config = dict(
    head_dim=64,
    d_mlp=320,
    rope_base=31900.0,
    tie_embeddings=False,
)
MLP neurons of a small language model. Each row is named by its layer, matrix (gate and up: input weights) and neuron, and shows model dimensions 0-159. Each number is 128 + 24 x the weight over its row's rms, rounded and kept within 0 to 255. Numbers have three digits each. A neuron's up and down rows have the sign that makes its largest values positive.
After each neuron's rows, "fires after" lists the tokens most often just before its 100 highest values on Wikipedia text that the model never trained on. A number after a token or word is its count.

L6.gate118:172117154131141132093134094158091130127154176114130114155184147109137162150179114124106116132140104133106135075170131106155163157139123115083176102109115130147093118107129122124136084124133104163158100151145109116127113199091150127185134102154123143142134113139136109155127131104121125156123106124143154132115103107156129168125122132145088100118077116137136135170131176144117116144127137095089115132151114160113162097150119139126080118106106134131123138140156111100149168129088122
L6.up118:130100141101108167119108141105153127115127123157119161114134103119101181109125093115146145109127116100110106133138160123126130104097121167178108108096141125122176122155132149107123128140107149111140167145145162116116123116117105145115139132114084093105153155159090172183146144109123135167129173092151083150103110091152115121111161122127116172127135114128083105124166147145168095109140127101133173126098188132113115154115084181130140142107130139109081080133142118123130111111122133
fires after: "," 26, " be" 7, " wh" 5, " influence" 4, " de" 4, " was" 4

L7.gate114:105143151130151152164139094136106102135147128049117164140137092104117095133105127128164130155151140108104154122128129131168141128120125118090158104103096075161155135143155107153139163126102094113086145084113136074151150142119113117147158129155145174104106107120112091099139089154110131129113109112123158104091142118115109116093103148141135122106123137162111095151116127101182097124138117130177153121126131103161161116122159119125097138110178122141118096145151072154118115135126114
L7.up114:139167089126143130126107071119114109151121133138168113114154098143138167118119113102121127101154084114143101108111175135166124121129105103119118132107126083101110097112114135096153109134108150181107167148157132189116159100153145113114157167161088126108181152172129108121085165111124137081129138105160133128129126175089167118118116147146126122150109113165153144131120114146137095126130136140134109130109141131158137121137134130089086143079105117125144120171121120125104155137090088
fires after: "." 99

L7.gate35:154109172150120122115132083147158153116115097120119152095121117106095175147137108120131130127123129085105133084123148129187119113190113132151120120089073076127123118110134135112152132133134079120112151120108146049071175138115110106165191102145154161098135114139117107107138126151146109120120113142153113112114162131131132133156156098130127134114095151151147115172134108111106147128112150141138118145106105101149142120156114120105103115080135112148146121129123080109106158137135145
L7.up35:135139153146166157148121156145091073146158180098096104118128117118136098137151108150102098098105086131117102138162146140119125129108169114143133118150184158105164085143111134151147128129144125100137099137125075144140108119105097131147145109097077157169144140092144115104115137115162148134116105108070161111104115093164111165159102111131141080115121169135170134158106101131130120159122146139135116145132145096145145139113074113136079118117128132124122138141138125097111145146097107
fires after: "." 52, " of" 7

L11.gate61:158130151157155102107103136117109096142140159098149110131108043161149145103142124105101129126082109122154079072144142095154162147117162129130138117089125101132120134132152123179163147133111118149114145099130137100149090118101081144116116113177129163105074150106144128097103146134174129121128089167177157103121102125121120133071112140122112115103128110136094119147146135134159132167169101126133119147129138164108095132128116153174136130127118145137110124127139141158134131127111109
L11.up61:111125105145115125116110120121089098087164130160090128110097101125110110123112169129117154158201122105124186114131114090166130153119106136127146140136104140167125120091172133119110100150117148147090112118132170154139116134145088139152134126104138173098150132165122121143159140133116103142086138128167118088119122082105149176092119126119175180117145127142154114136127147135157113079109090164171137106133144142154123098136115128131111136124122154115131147110139139140182121088165122
fires after: "," 54, " in" 11, " United" 6

L8.gate59:176136152133145156108129097167109110101162140105123147170100112147112155138121130082112142104097152112158121098132101079172099125103154140129167145143109077162094125127106121113139088144132117131152117127086115116133124101079123116126099126119111150088083158149134093149117126134160126144117101124133119118088105115158103092107129085114096055160132130120076098132155150129109143134114107157110078150111130120073114075121112136105138131132118149139163114119133139139134132131110113
L8.up59:104116115141113141155132130136121068124173092154139167165174114133149170129142110126113121088138121155123136152155101105117138128083119114108143134141144109128092136104111125147120154133130133115110177170137168127139109123159128114115151134138117133162096145122151118104146128068137123132104134164138138083076128142130139080150125107124141188145087117123151141140101164121161076132152105103133123105102090104102124091138107138141141120123118195130117150130151195124101084152142119
fires after: " is" 31, "," 21, " was" 4, "d" 4

L7.gate162:128180106158152161145121130116138123095161136160101105127097118105129102114108124138107116156173139125108112115126153127119200122085123142130134115101114112155129146150167140168164105144156143162150165122150105173133151160108118114147069131148133139118108156152119085126136109101152098133135096104143165114130103106134111124109099153149117079059149100118124129142163145097135172126158155128112156114126146142145156081141150128130103155128070120099119135134137101124111152106089113
L7.up162:087116127142107108146155145081099142134124132154129147170144117139147044142136181072127149111175145123136135053160113132136128130075109131132144134107134103126131134136134107129145072107156143121134063129119159116157167150113107105140117104111145155112153085142115128162120104131139090106136116144119126109140122119139116168141099121137119116124140154132162134154130129114122145151134124140136092136126148138181082145120099107113087148096128123110151092138164151094149107150085139
fires after: "," 46, " in" 27, "don" 5, "0" 5

L7.gate253:152112066138129156118127110120156120083120122133093125129112099135118188123125139105126164105091145091126130134132156079117157172129100113138177138135085148143119137144189101123139167113150111162116087118115123160124130112121113119147132123129135128091137112118120124137121140127094140132167105160117157107094147157123144129098115123101134103151140141160126110157120149117151103113144102067135098121147110127161165069153138161108105085090103145143177166105105091125105162135136100
L7.up253:153148127083139101144131127160130131124149165119147083138117156121118147114134154153142129134141101120090144089112099192149115118102106154110131121104089117118134140121116120138138099199136159130145090116100083149155123158123145117152123112167135119126117150178154139074162139116136141131135117158141129113132112136121152135147132158102096103110143150164105133125134146155128096141075096156182116120100175211135143132147106158106118115107109141135114116084108124110165096102123112
fires after: "," 47, ";" 23, " as" 5

L7.gate314:136150061100105135125135130116170133115127143120100160108088129117087120137118116124099143167119142071111124122095140113139114145123118146164174114146078111093111135148154134116146106133101112106130159129123083143116124093093077083141160163101143145114094116130101111113094176143126139130100111150144136124127105158175145155135133141142096115120100122182139126175145168130114118119144101130088086129100165113151153140117133099116100095109140115086179130088139119113105138119114105
L7.up314:132146089096094163145118129093117127144126121123168145121131131109146126133095115106154082141122151135137168095191117173084126154152128135111124130112114119125104162115100122146137162164136118142172188114161094156085102136134108142179167132185154148119131135140144117138155110149144137137168131101122137154156099148177156091121162103148116146097122078096116130115153109112132104111116131133134129132131114169090151101128163082094167132147125112136120110133129131101139081120119128
fires after: " the" 51, " The" 31, "The" 15